Part of a small language model's weights.
Training: a variant of Adam for these matrices, 304M tokens, 5210 steps.
MLP neurons of a small language model. Each row is named by its layer, matrix (up: input weights; down: output weights) and neuron, and shows model dimensions 0-63. Each number is 200 + 20 x the weight over its row's rms, rounded and kept within 0 to 999.
After each neuron's rows, "fires before" lists the tokens most often just after its 100 highest values on Wikipedia text that the model never trained on.

L8.up22,199,210,170,218,183,195,201,200,227,180,174,167,188,233,216,185,205,229,214,179,219,174,209,197,178,206,207,216,200,171,179,173,190,199,201,233,184,184,178,199,200,207,158,167,180,204,183,182,183,190,208,186,226,194,181,188,204,202,189,154,183,228,204,209
L8.down22,197,212,231,195,204,214,193,228,200,188,197,198,172,189,216,184,158,198,177,209,205,212,217,206,159,236,142,184,201,197,231,206,211,185,194,211,156,196,210,210,195,201,193,172,187,211,206,173,219,189,177,175,182,204,223,231,203,213,199,204,180,189,189,181
fires before: ":", " ", " B", " Hor"

L10.up104,207,215,184,241,202,204,214,193,195,192,181,196,198,180,201,171,163,193,221,217,196,217,189,200,244,147,225,208,192,198,231,211,211,200,197,252,203,169,185,194,274,229,189,167,205,176,166,208,177,221,191,176,175,193,203,194,183,221,207,182,205,228,195,230
L10.down104,207,202,223,202,232,196,215,200,177,215,233,188,202,201,203,212,164,226,217,174,198,175,199,213,216,200,211,228,205,217,200,208,214,212,228,193,199,178,200,198,197,198,216,175,213,163,195,222,211,243,210,178,191,178,163,209,184,186,197,162,181,206,201,217
fires before: " ", "1", "2", " |", " of"

L5.up509,198,234,224,241,219,219,198,209,201,215,239,207,191,168,168,197,231,183,192,202,231,206,221,187,215,211,225,205,216,199,220,190,183,222,222,198,192,190,165,224,197,151,151,170,190,175,233,213,208,209,188,237,218,210,229,227,185,205,222,185,178,192,214,207
L5.down509,243,185,178,175,180,212,206,186,187,208,179,212,197,147,194,196,216,227,196,230,183,235,220,196,198,171,160,198,192,207,209,207,187,224,190,203,237,188,200,165,188,223,225,193,238,191,162,209,194,183,204,197,180,246,215,205,206,226,238,200,218,173,167,214
fires before: "s", "t"

L6.up23,190,171,214,207,238,206,207,225,200,220,254,230,208,189,171,209,191,234,210,207,225,183,212,173,167,200,177,183,269,215,215,171,176,221,201,183,191,193,191,191,213,213,203,208,215,214,207,197,210,227,187,205,216,201,203,197,206,224,210,173,210,217,216,176
L6.down23,200,197,199,180,210,211,206,220,199,222,206,212,255,229,170,183,184,199,231,213,176,212,189,210,196,189,225,192,202,199,186,181,197,205,237,210,227,217,218,187,194,222,199,181,233,204,205,215,208,192,186,221,211,202,209,212,209,243,188,197,159,178,241,232
fires before: "\n"

L6.up413,206,201,198,177,219,194,189,196,161,174,220,155,200,188,220,203,204,242,195,217,241,212,200,180,216,185,193,191,232,188,180,191,178,206,194,186,192,209,183,202,234,187,169,210,216,207,196,228,226,227,156,199,185,186,192,210,203,213,186,200,203,209,225,225
L6.down413,156,199,194,202,181,219,218,237,231,211,201,178,182,197,190,198,221,199,199,190,221,199,200,191,184,193,154,229,184,204,197,218,205,181,189,171,190,178,200,165,192,262,233,218,196,223,203,204,194,182,216,200,201,206,215,241,166,207,213,185,188,193,197,176
fires before: "\n", " /", " ", " •"

L5.up236,177,213,156,192,230,224,224,221,177,186,214,178,215,234,189,213,223,201,182,236,169,197,185,189,195,199,211,194,202,190,190,196,192,231,180,216,189,193,183,169,202,229,193,237,161,216,200,186,207,194,187,199,200,210,198,207,194,202,178,185,197,236,187,234
L5.down236,208,134,177,208,188,170,183,202,230,225,197,190,168,184,160,188,201,186,207,193,176,221,180,204,205,194,202,214,207,182,167,238,196,179,184,218,217,174,168,197,174,231,237,176,213,203,216,189,198,165,207,221,223,200,207,202,215,211,220,209,223,171,189,209
fires before: " ", "\n", "N", "-", " the", "|"

L6.up13,196,176,177,224,203,215,229,212,198,209,214,202,162,193,176,195,196,196,196,222,204,228,237,188,198,203,204,227,216,274,236,205,180,167,176,202,188,201,185,214,223,207,179,154,183,179,210,195,198,242,197,184,204,230,217,195,233,206,236,205,203,237,172,212
L6.down13,211,214,191,192,209,195,213,204,194,209,200,186,193,222,185,189,200,207,210,205,199,227,235,196,197,188,176,173,218,204,154,203,196,207,180,200,198,196,168,180,228,193,159,173,187,221,217,227,197,221,190,209,223,209,235,203,215,185,191,210,189,221,188,216
fires before: "\n", " In", " The", " It"

L8.up417,214,182,173,212,231,178,189,208,225,201,223,171,173,170,186,212,198,212,216,227,213,232,215,182,125,202,198,162,206,201,210,215,188,204,192,160,178,178,194,185,191,220,201,206,226,188,206,169,158,203,200,186,225,162,191,155,198,223,181,224,188,237,214,198
L8.down417,219,189,235,207,191,216,186,192,184,200,190,211,179,164,189,242,183,190,189,176,220,195,202,199,190,212,201,233,185,156,219,181,187,218,169,195,226,185,225,248,193,204,199,182,215,186,182,221,177,197,209,195,181,198,213,214,177,181,212,209,197,260,186,203
fires before: "0", "1", ":", "9", "2", ","

L3.up177,174,190,215,227,195,204,200,195,193,191,215,180,185,181,201,212,210,203,230,213,229,221,214,182,209,202,249,205,242,210,184,168,194,227,173,195,231,199,167,212,203,204,195,192,184,171,188,208,183,197,190,231,190,201,212,178,187,204,186,200,208,182,213,236
L3.down177,212,235,178,184,182,199,199,221,184,202,178,177,236,148,180,206,212,184,188,198,197,190,156,231,189,192,191,200,254,229,209,181,202,209,182,172,238,206,197,154,196,202,221,241,192,204,176,195,205,177,226,204,189,179,227,212,195,209,196,208,209,222,152,231
fires before: "s", "\n"

L5.up78,142,206,221,240,213,180,197,210,226,198,192,200,218,202,188,214,163,194,188,201,190,193,167,175,186,215,199,163,205,182,168,170,238,220,170,224,210,209,225,216,185,220,197,188,200,177,193,242,197,204,220,231,182,221,204,193,204,218,198,210,221,197,192,227
L5.down78,195,197,208,210,238,199,214,223,210,177,226,170,196,176,212,228,210,222,240,185,186,204,209,238,149,164,223,206,191,211,212,167,200,222,198,204,211,228,208,171,181,214,207,195,234,203,190,177,212,196,238,217,211,243,212,187,217,228,204,196,164,208,223,201
fires before: "1", "2", "ir", " |", "6"

L9.up309,231,215,201,186,212,210,221,211,221,204,219,224,218,218,174,165,192,195,175,208,213,139,208,165,195,159,225,222,185,186,201,166,216,191,205,228,182,192,208,175,194,188,170,192,221,202,208,191,220,213,198,205,218,212,221,200,188,193,224,182,198,191,191,192
L9.down309,201,182,181,191,185,196,240,223,207,191,191,214,192,165,214,182,194,199,243,227,196,224,198,164,211,196,203,223,195,202,198,198,198,180,239,178,204,200,210,188,188,247,181,217,197,241,201,198,205,222,214,196,180,190,184,207,190,229,201,170,217,181,190,173
fires before: "\n"

L6.up34,205,195,199,201,211,187,206,224,196,170,201,192,186,214,175,177,215,210,212,169,223,185,188,200,202,170,210,197,239,193,221,172,220,189,224,249,230,188,162,208,208,193,194,203,194,177,229,219,212,188,215,247,218,191,228,199,208,187,227,200,216,169,220,177
L6.down34,187,216,177,213,197,217,202,203,213,210,195,192,208,177,187,200,222,188,203,234,203,175,246,192,188,234,175,184,190,211,204,235,187,190,175,154,210,145,225,169,213,210,239,224,185,215,206,170,181,187,202,169,216,174,206,173,215,205,186,187,206,169,206,241
fires before: "\n", "-"

L5.up231,231,224,167,201,193,153,223,226,195,194,207,229,210,193,228,250,206,205,195,201,211,202,212,209,192,201,180,215,220,183,182,199,212,195,217,203,195,217,193,195,235,175,174,194,206,211,193,202,209,197,179,217,222,188,187,192,173,187,214,210,196,213,181,161
L5.down231,206,207,207,218,199,230,184,196,187,188,208,198,171,194,201,162,178,219,203,233,190,187,210,212,203,226,206,180,207,226,195,178,194,181,189,170,197,188,212,202,189,199,176,191,163,188,211,225,210,177,193,200,225,200,217,208,211,222,186,195,192,224,202,201
fires before: "\n", "|", "-"

L8.up159,183,215,179,204,214,178,184,194,190,189,218,218,207,220,182,162,207,217,231,214,219,172,224,144,197,217,199,227,235,214,203,196,229,206,185,177,207,198,183,225,231,182,205,192,159,194,232,184,226,210,175,189,226,208,205,184,209,209,189,228,207,202,198,154
L8.down159,204,200,196,203,174,187,190,204,205,220,194,212,187,213,204,203,191,213,178,230,209,188,199,204,206,197,192,224,216,196,215,204,173,191,188,208,199,188,214,188,224,214,191,210,192,190,196,220,215,202,192,207,221,202,190,217,183,198,204,192,196,191,192,195
fires before: "\n", "-"

L10.up344,198,214,146,201,182,221,217,191,205,224,210,238,181,229,174,208,205,215,201,215,179,186,170,209,204,188,190,201,217,204,232,219,203,194,198,204,199,199,179,204,187,243,200,189,195,239,215,183,200,200,235,224,175,177,201,201,224,174,226,201,203,213,216,184
L10.down344,191,182,191,236,191,165,210,169,202,206,195,223,197,249,234,190,180,190,229,198,202,217,217,186,200,188,198,227,211,192,205,222,212,180,225,202,187,160,205,198,218,203,203,189,176,203,209,217,198,211,218,206,239,223,184,190,201,209,202,175,193,211,211,239
fires before: "\n", " He", " In", " The", " he", " she"

L9.up361,216,180,193,241,219,175,194,228,227,210,216,194,210,185,191,152,187,169,167,194,179,217,229,217,219,208,191,206,270,231,200,205,190,227,196,245,213,214,203,194,216,205,171,183,217,197,172,237,219,190,196,193,187,205,203,201,194,167,176,208,202,178,183,187
L9.down361,236,212,226,200,183,206,225,201,191,208,229,191,188,206,225,216,166,177,237,196,209,189,238,193,191,195,203,201,207,212,216,214,202,183,202,269,202,210,208,238,213,211,183,184,198,219,230,199,214,175,202,189,237,195,162,196,254,212,180,214,185,219,207,181
fires before: "1", "2", "3"

L6.up456,213,222,186,189,195,225,184,170,185,205,178,210,182,209,197,214,185,191,196,234,170,163,206,154,191,192,232,201,174,237,218,189,189,194,165,205,200,220,187,187,215,224,182,230,183,210,228,166,199,185,204,199,215,203,233,221,177,181,224,207,192,200,199,208
L6.down456,213,165,223,189,202,206,154,222,184,203,182,168,228,187,179,205,213,191,205,204,203,197,195,185,232,189,222,235,212,176,207,193,195,189,209,190,222,229,209,178,179,188,197,195,223,195,192,189,178,192,215,219,191,247,219,206,225,192,176,210,193,193,204,188
fires before: "2", "1", "0", " ", "6", ","

L3.up331,214,195,206,209,201,204,199,218,215,201,201,179,176,209,153,224,187,178,211,189,182,198,190,149,210,228,170,189,232,183,182,211,212,219,230,178,212,183,163,198,200,172,171,196,199,200,228,189,196,233,221,224,177,184,205,205,172,201,171,164,190,252,228,197
L3.down331,188,216,176,205,203,172,212,257,202,220,211,196,214,248,182,232,198,173,174,181,202,194,193,154,185,226,182,187,209,199,132,151,213,183,234,190,214,185,175,162,194,189,181,193,206,186,212,205,204,215,179,182,210,192,195,202,177,236,213,173,199,220,231,171
fires before: " |", "\n", " ("

L3.up0,221,241,171,159,207,193,186,212,178,200,213,211,185,196,194,191,167,224,234,205,206,186,229,180,190,180,205,183,164,181,220,235,225,218,209,199,200,192,195,201,222,207,167,202,180,194,214,188,154,192,196,195,178,184,196,209,212,204,211,218,179,204,213,161
L3.down0,215,159,224,227,189,193,181,214,222,214,209,197,206,209,208,202,209,199,166,224,213,219,221,205,209,217,188,187,204,231,194,206,171,225,219,180,204,201,195,211,186,207,158,179,217,174,196,173,208,237,185,201,203,224,219,216,187,205,218,190,227,208,174,205
fires before: "2", " ", "1", "9", "8", ","

L10.up143,205,189,163,200,190,218,203,208,205,225,234,208,191,212,203,183,213,218,191,174,193,169,212,200,192,206,189,181,238,209,213,204,213,200,201,174,169,210,151,197,209,211,193,181,190,205,238,201,222,218,176,208,193,205,250,209,215,183,205,218,207,226,222,204
L10.down143,194,187,190,198,184,182,161,191,242,219,190,214,186,222,210,197,193,194,190,199,204,217,240,186,208,187,208,190,223,184,209,174,199,182,195,199,200,185,172,191,226,189,192,180,189,185,200,251,194,230,191,227,209,188,193,186,205,192,213,199,207,203,206,220
fires before: "\n", " He", " In", " The", " She", " From"

L5.up244,178,217,213,201,181,200,196,191,178,212,221,124,203,195,180,175,188,193,172,204,183,196,194,170,236,196,220,204,200,221,177,222,194,176,197,209,206,177,207,188,185,181,204,197,195,185,207,228,187,197,214,182,218,185,256,223,182,180,238,197,198,224,191,189
L5.down244,217,206,193,212,229,162,204,216,181,227,210,210,194,208,196,192,192,210,233,195,247,186,198,192,193,199,178,214,241,220,187,230,211,195,207,220,183,183,193,254,245,205,199,243,199,205,227,178,184,187,208,196,214,209,211,180,214,167,213,189,178,209,185,212
fires before: "-", "\n", "|"

L6.up270,198,221,197,209,196,213,194,233,169,197,219,187,213,191,163,185,199,183,175,240,203,189,195,204,217,208,196,198,231,189,131,157,189,194,144,247,222,201,201,208,203,207,181,221,193,192,259,204,206,221,190,215,216,230,204,180,222,202,198,201,209,196,179,208
L6.down270,181,200,195,208,236,181,187,183,178,184,177,227,212,198,213,211,187,150,223,234,202,163,183,209,154,209,182,217,219,205,189,232,185,202,168,212,200,193,213,232,203,219,210,209,200,166,212,195,240,173,212,200,203,216,231,185,191,174,194,230,172,236,188,189
fires before: "-", "\n", "="

L6.up212,193,182,181,201,186,223,179,220,192,177,187,190,206,177,212,204,208,209,185,198,181,193,152,198,239,201,210,199,191,185,178,194,222,171,246,208,168,177,185,182,176,198,185,179,234,184,180,195,188,214,213,217,174,194,216,194,177,207,222,191,207,214,236,186
L6.down212,182,189,212,221,202,198,228,205,194,166,191,199,239,207,235,188,240,192,170,198,207,162,185,211,193,184,194,187,216,169,176,191,207,186,198,206,195,198,178,181,212,236,222,253,189,196,159,171,190,193,174,205,216,217,160,163,194,201,198,181,195,235,202,201
fires before: " ", ".", ",", " School", "\n", " in"

L5.up193,194,216,189,213,183,216,210,210,171,184,195,226,196,191,198,208,203,201,215,198,200,199,200,196,223,187,169,180,227,193,198,169,218,194,149,221,210,187,199,177,235,163,180,187,211,184,202,214,212,239,190,232,202,195,210,203,220,190,213,192,223,183,184,198
L5.down193,209,208,198,210,194,214,155,200,221,210,189,216,211,218,204,186,181,202,180,197,186,216,221,221,158,208,152,201,217,206,231,220,234,231,206,198,172,179,185,204,213,222,196,169,174,196,162,237,177,203,169,175,180,186,214,204,199,223,204,188,194,229,178,192
fires before: "|", " |", "|---|---|---|---", "\n"

L8.up134,216,193,175,198,198,168,208,193,176,193,220,239,213,239,167,174,199,201,202,215,191,183,190,200,183,205,202,193,187,223,246,201,221,237,167,202,149,185,206,223,199,183,165,190,211,215,215,174,240,231,184,203,192,215,215,194,202,199,228,201,230,183,205,186
L8.down134,232,236,192,194,212,204,228,195,174,229,204,193,185,194,215,202,198,204,190,212,211,210,189,200,195,194,164,216,176,211,203,187,194,178,192,213,195,181,231,181,204,234,211,155,166,182,184,216,191,215,185,182,187,174,187,195,184,228,193,194,180,216,192,234
fires before: "\n"

L6.up302,203,183,195,179,180,230,213,229,211,236,223,195,223,206,230,160,231,185,183,185,183,190,185,178,204,252,209,195,230,221,189,175,212,224,220,198,182,188,181,165,213,168,192,176,224,197,188,212,210,173,217,178,222,205,211,195,213,200,201,171,202,198,227,196
L6.down302,189,209,190,205,210,185,176,195,201,170,203,223,214,224,207,203,199,227,190,213,225,175,198,202,232,158,174,208,206,156,217,195,235,155,210,178,172,197,185,212,203,209,202,232,195,200,232,170,192,224,196,197,180,207,165,191,214,173,206,198,188,202,232,174
fires before: ",", ".", " of", "\n", " and"

L9.up436,183,198,181,202,168,192,218,184,193,200,198,217,173,217,183,164,193,208,161,223,194,214,215,182,200,207,190,185,212,192,193,197,205,194,168,213,183,202,164,206,194,183,177,203,192,185,206,221,211,228,208,195,230,231,206,211,216,202,199,195,169,241,190,198
L9.down436,206,228,183,231,197,182,210,243,198,216,207,207,184,177,208,202,201,211,176,204,213,203,186,183,231,214,192,185,212,200,215,204,164,201,195,223,187,218,187,182,224,201,196,209,186,185,190,200,181,244,187,221,214,231,205,199,202,188,195,210,187,223,185,216
fires before: "\n", " In", " The", "-", " It", " "

L3.up93,165,166,195,231,191,203,213,212,218,247,173,175,204,181,195,191,156,235,231,214,194,195,183,189,227,207,228,190,226,182,211,195,176,195,220,191,163,198,194,215,227,230,179,196,204,205,220,188,226,221,198,192,210,188,170,188,176,223,196,194,188,202,185,218
L3.down93,198,207,222,217,190,187,193,212,160,191,190,194,202,211,203,193,191,199,164,210,201,191,177,207,207,203,215,193,219,175,220,185,190,200,203,223,161,209,185,200,169,158,205,219,166,185,180,209,216,245,202,209,155,191,203,214,198,195,204,203,210,228,172,217
fires before: " ", " Turnout", " In"

L6.up276,164,215,229,203,194,229,227,226,242,226,217,190,188,152,170,174,194,175,199,225,170,183,198,197,219,187,201,175,167,219,183,205,232,206,179,228,230,174,190,192,196,169,193,170,198,195,217,198,209,184,221,188,196,217,247,179,173,183,211,183,198,180,204,193
L6.down276,201,189,185,176,228,162,215,208,182,217,161,204,215,215,218,238,207,213,234,186,205,167,169,256,211,158,230,198,206,182,209,220,219,190,193,253,180,180,175,197,207,186,219,211,167,198,205,167,189,189,171,221,185,208,186,161,190,213,164,191,221,208,224,205
fires before: "|", " the", " well", " a", "\n"

L10.up389,192,224,175,226,200,184,239,229,185,228,211,177,198,221,196,238,190,227,191,213,201,198,207,194,195,226,185,193,213,238,193,209,183,179,189,207,179,214,189,193,202,205,176,209,203,194,201,187,187,229,203,226,195,244,218,217,191,159,182,183,198,175,197,199
L10.down389,225,175,201,177,242,187,178,165,191,191,234,223,198,193,256,187,205,196,227,204,206,199,192,237,181,202,177,178,187,233,190,184,201,176,203,209,225,222,242,190,217,227,217,192,218,183,175,211,179,179,174,198,186,208,206,187,183,168,244,223,200,200,196,216
fires before: "1", "2", "3"

L6.up406,193,203,220,193,207,186,205,149,209,211,215,193,201,223,207,202,173,230,186,209,204,200,219,143,215,181,182,215,226,165,214,223,207,232,196,187,157,194,202,207,188,205,166,213,182,219,254,206,233,208,208,210,210,167,207,204,200,194,192,200,161,241,185,156
L6.down406,222,222,207,198,219,176,201,240,207,203,197,224,204,222,195,198,166,241,198,205,220,179,163,200,220,211,184,252,225,186,195,191,206,231,190,173,185,157,211,224,198,190,203,234,197,213,202,214,198,191,193,179,165,197,192,203,209,161,207,191,231,197,213,213
fires before: " |", ":", " (", " /", "\n"

L5.up287,191,186,189,177,180,192,190,239,178,220,204,229,195,188,172,197,209,208,173,197,196,225,212,209,219,223,147,192,199,187,228,179,172,204,229,194,165,195,215,182,198,223,198,190,210,224,208,232,198,233,201,196,183,185,188,181,238,209,209,164,179,205,187,176
L5.down287,183,183,234,185,206,173,167,183,205,166,185,202,186,231,189,205,198,201,192,206,170,216,195,210,186,170,189,174,191,231,242,175,160,199,184,218,226,214,224,215,216,207,229,217,212,215,163,194,206,210,223,199,203,185,191,195,206,240,229,197,180,192,241,218
fires before: "\n", "The", "-", "==="

L6.up80,203,245,179,202,198,200,211,225,199,234,188,228,155,168,209,204,192,226,223,234,198,186,214,192,181,195,232,196,190,202,215,204,205,185,216,188,197,201,195,217,213,211,190,198,174,197,210,154,165,169,171,177,193,241,190,216,197,188,213,237,190,217,250,205
L6.down80,201,174,213,201,152,191,206,207,194,177,203,178,184,168,194,223,188,183,198,188,214,192,201,175,212,220,177,180,197,199,209,192,200,227,190,164,211,196,200,177,203,229,189,203,219,178,205,196,179,191,207,212,226,180,203,212,229,202,176,237,223,202,198,178
fires before: ",", "0", "1", "2", "7"

L8.up486,213,251,203,208,206,204,164,193,188,231,207,201,209,198,186,197,191,197,203,228,186,197,198,185,193,181,189,194,174,210,174,204,201,221,205,191,197,200,206,186,182,206,175,216,210,222,203,181,177,180,196,218,196,226,219,222,210,207,191,193,217,203,212,163
L8.down486,176,193,222,217,208,226,209,171,189,169,173,212,242,207,208,213,203,186,244,191,236,240,222,192,218,207,193,156,220,219,195,209,229,197,166,185,220,229,216,215,233,254,209,187,228,189,208,207,179,179,234,218,213,229,202,194,186,221,195,206,271,219,181,203
fires before: " ", "2", "1", "0", "9"

L10.up240,223,179,169,198,183,193,207,198,205,214,186,207,183,192,202,200,193,216,195,194,197,173,223,163,208,201,203,208,176,246,229,159,175,207,185,221,237,177,195,197,229,209,175,194,211,177,217,217,193,234,169,212,222,217,185,199,212,155,201,183,184,215,195,183
L10.down240,207,214,203,225,209,223,185,233,206,179,222,164,201,214,197,159,199,199,206,221,201,209,173,173,205,219,224,169,193,201,189,206,215,213,205,180,176,206,207,189,208,203,192,221,205,226,156,191,215,203,199,213,196,212,236,213,231,190,223,185,196,203,180,171
fires before: "\n", "-"

L10.up225,157,233,181,215,213,207,226,207,194,195,238,187,213,194,208,179,191,207,168,221,185,201,231,162,210,195,236,208,201,222,175,196,208,245,156,204,224,196,211,185,193,234,193,201,205,185,181,209,251,188,245,210,225,184,183,209,193,212,222,217,152,194,166,191
L10.down225,201,209,179,235,264,195,201,187,207,197,205,214,196,194,178,214,194,218,220,227,197,175,220,181,201,209,178,172,190,193,169,265,177,216,194,141,223,142,185,215,190,170,225,216,207,242,218,216,225,204,190,214,220,186,200,236,219,162,203,208,153,207,160,231
fires before: "-", "=", "\n", " of"

L5.up491,206,205,202,172,178,179,227,204,195,221,225,180,200,202,195,211,178,184,176,183,236,234,221,207,234,210,238,182,195,199,205,180,206,186,201,217,201,192,186,205,200,204,189,163,193,162,180,214,200,209,202,222,187,191,206,150,214,181,212,206,214,201,203,225
L5.down491,216,201,204,175,199,204,179,185,185,193,149,205,202,183,164,202,177,201,184,185,206,214,173,223,176,197,183,202,203,217,161,170,196,200,191,166,186,181,245,227,207,204,175,168,203,223,178,223,195,215,225,182,218,197,180,208,208,230,260,178,201,210,198,209
fires before: " |", ".", "|", "0", "9"

L8.up165,215,222,177,218,180,195,200,222,202,183,186,182,196,187,237,218,192,221,204,214,221,184,190,210,171,239,181,174,221,175,201,163,180,220,221,219,201,200,187,202,235,202,205,216,212,183,211,186,160,191,179,165,222,187,186,174,214,209,177,187,194,226,195,183
L8.down165,220,216,224,172,212,189,207,223,191,180,229,169,190,187,212,190,197,193,173,228,226,170,192,213,170,165,170,173,217,199,197,228,198,204,181,229,142,205,203,208,194,234,188,187,221,221,195,195,184,179,186,196,212,197,178,213,207,196,193,215,194,201,165,203
fires before: ":"

L5.up498,167,169,177,230,238,176,272,194,197,235,199,189,229,199,190,223,201,206,224,205,187,185,202,188,177,240,217,166,229,176,222,201,215,222,195,206,173,173,195,213,206,176,195,185,203,178,200,196,223,235,188,216,196,188,182,176,184,217,202,225,217,177,189,218
L5.down498,182,200,185,208,234,172,205,210,187,163,155,182,215,175,225,216,200,182,204,195,207,166,244,199,205,186,232,197,224,185,204,182,200,212,204,171,226,201,212,227,222,185,200,230,194,170,224,264,214,184,219,220,206,221,201,173,195,208,225,173,211,204,200,191
fires before: "\n", " ", " .", " —"

L5.up357,215,201,188,210,217,163,184,211,226,183,200,193,186,189,193,224,192,208,167,199,218,213,189,179,201,238,201,200,207,189,184,212,147,218,218,202,189,166,202,208,211,175,180,185,227,205,221,222,184,197,173,183,209,172,187,190,218,243,203,166,167,220,202,175
L5.down357,191,187,222,191,222,195,218,233,245,215,218,201,195,178,205,182,200,218,171,199,225,195,175,202,170,223,189,187,227,187,181,184,182,195,209,194,187,191,185,199,198,198,189,180,185,189,197,189,200,182,227,202,192,187,201,230,210,233,204,172,204,210,167,220
fires before: ":", " |", "\n"

L8.up427,214,209,194,178,172,202,173,196,188,219,182,171,210,180,195,184,193,179,169,222,192,192,201,177,210,178,162,191,186,236,202,204,218,171,181,231,165,193,218,169,200,235,219,241,186,201,230,240,205,195,193,174,159,195,190,198,159,222,210,202,181,218,229,196
L8.down427,211,198,212,192,182,186,180,213,181,176,225,165,199,194,189,222,166,181,216,232,201,200,232,226,203,196,206,195,234,204,217,211,229,210,203,191,218,201,209,177,181,211,201,186,193,200,184,161,174,183,196,218,217,183,221,189,213,224,178,202,237,168,181,194
fires before: " ", "9", "1", "2"

L10.up395,208,207,151,236,187,205,195,234,193,210,202,207,186,191,182,227,221,253,180,187,196,198,214,197,188,202,152,203,191,193,210,231,244,213,194,194,162,168,177,219,233,229,197,201,215,212,192,197,186,185,214,192,192,208,226,182,200,199,221,203,185,209,186,209
L10.down395,218,237,178,204,187,226,209,216,186,210,203,185,186,215,210,211,151,206,183,215,182,216,191,175,210,186,193,196,200,197,213,199,216,214,231,196,174,186,240,202,214,209,235,187,223,203,190,235,231,157,198,206,203,228,206,208,193,223,208,224,197,198,195,224
fires before: " he", ",", " she", " the"

L9.up0,201,274,161,219,171,196,249,209,228,222,198,210,212,189,201,185,191,192,215,183,205,201,218,186,170,159,199,182,217,201,205,177,199,255,220,213,173,213,189,200,206,193,198,168,187,190,176,190,196,213,183,218,188,216,200,162,194,176,186,202,181,186,202,197
L9.down0,215,206,178,209,193,206,220,195,212,212,247,211,190,200,209,212,158,213,247,190,193,194,153,212,207,187,188,200,185,203,208,164,207,191,214,191,188,194,194,207,212,181,200,192,222,226,192,194,227,199,214,189,191,210,197,198,236,193,233,197,186,188,210,186
fires before: "2", "1", "0", "5"

L3.up360,198,212,162,189,176,183,199,204,190,270,232,178,214,197,199,255,196,199,179,205,181,214,174,198,182,191,229,191,181,171,201,200,190,178,237,188,194,171,200,178,207,214,180,213,216,196,190,200,192,205,206,208,180,194,218,200,191,194,224,184,192,230,167,205
L3.down360,182,200,215,221,166,204,224,208,213,186,191,206,234,200,190,201,203,209,228,217,221,229,183,219,191,202,187,210,187,156,161,201,196,219,217,183,198,170,202,199,183,178,205,157,232,181,212,189,197,170,213,203,229,206,195,207,198,213,209,194,229,238,186,203
fires before: ":", "|", " |", "|---|---|---|---|---|", "\n", "("

L5.up473,194,208,176,192,236,236,232,221,208,226,191,208,213,195,163,216,216,211,218,179,209,195,212,179,192,184,213,219,229,202,213,157,207,192,235,218,191,217,146,173,229,204,160,215,196,202,220,191,200,196,228,231,217,213,234,158,211,193,196,184,209,206,221,183
L5.down473,206,205,201,171,206,220,212,230,227,211,213,208,206,179,196,214,196,224,224,215,189,211,210,185,197,162,174,222,227,192,200,197,225,202,171,187,213,144,195,199,228,242,213,181,203,244,193,205,214,219,188,183,228,191,174,232,206,228,193,197,208,190,174,213
fires before: "\n"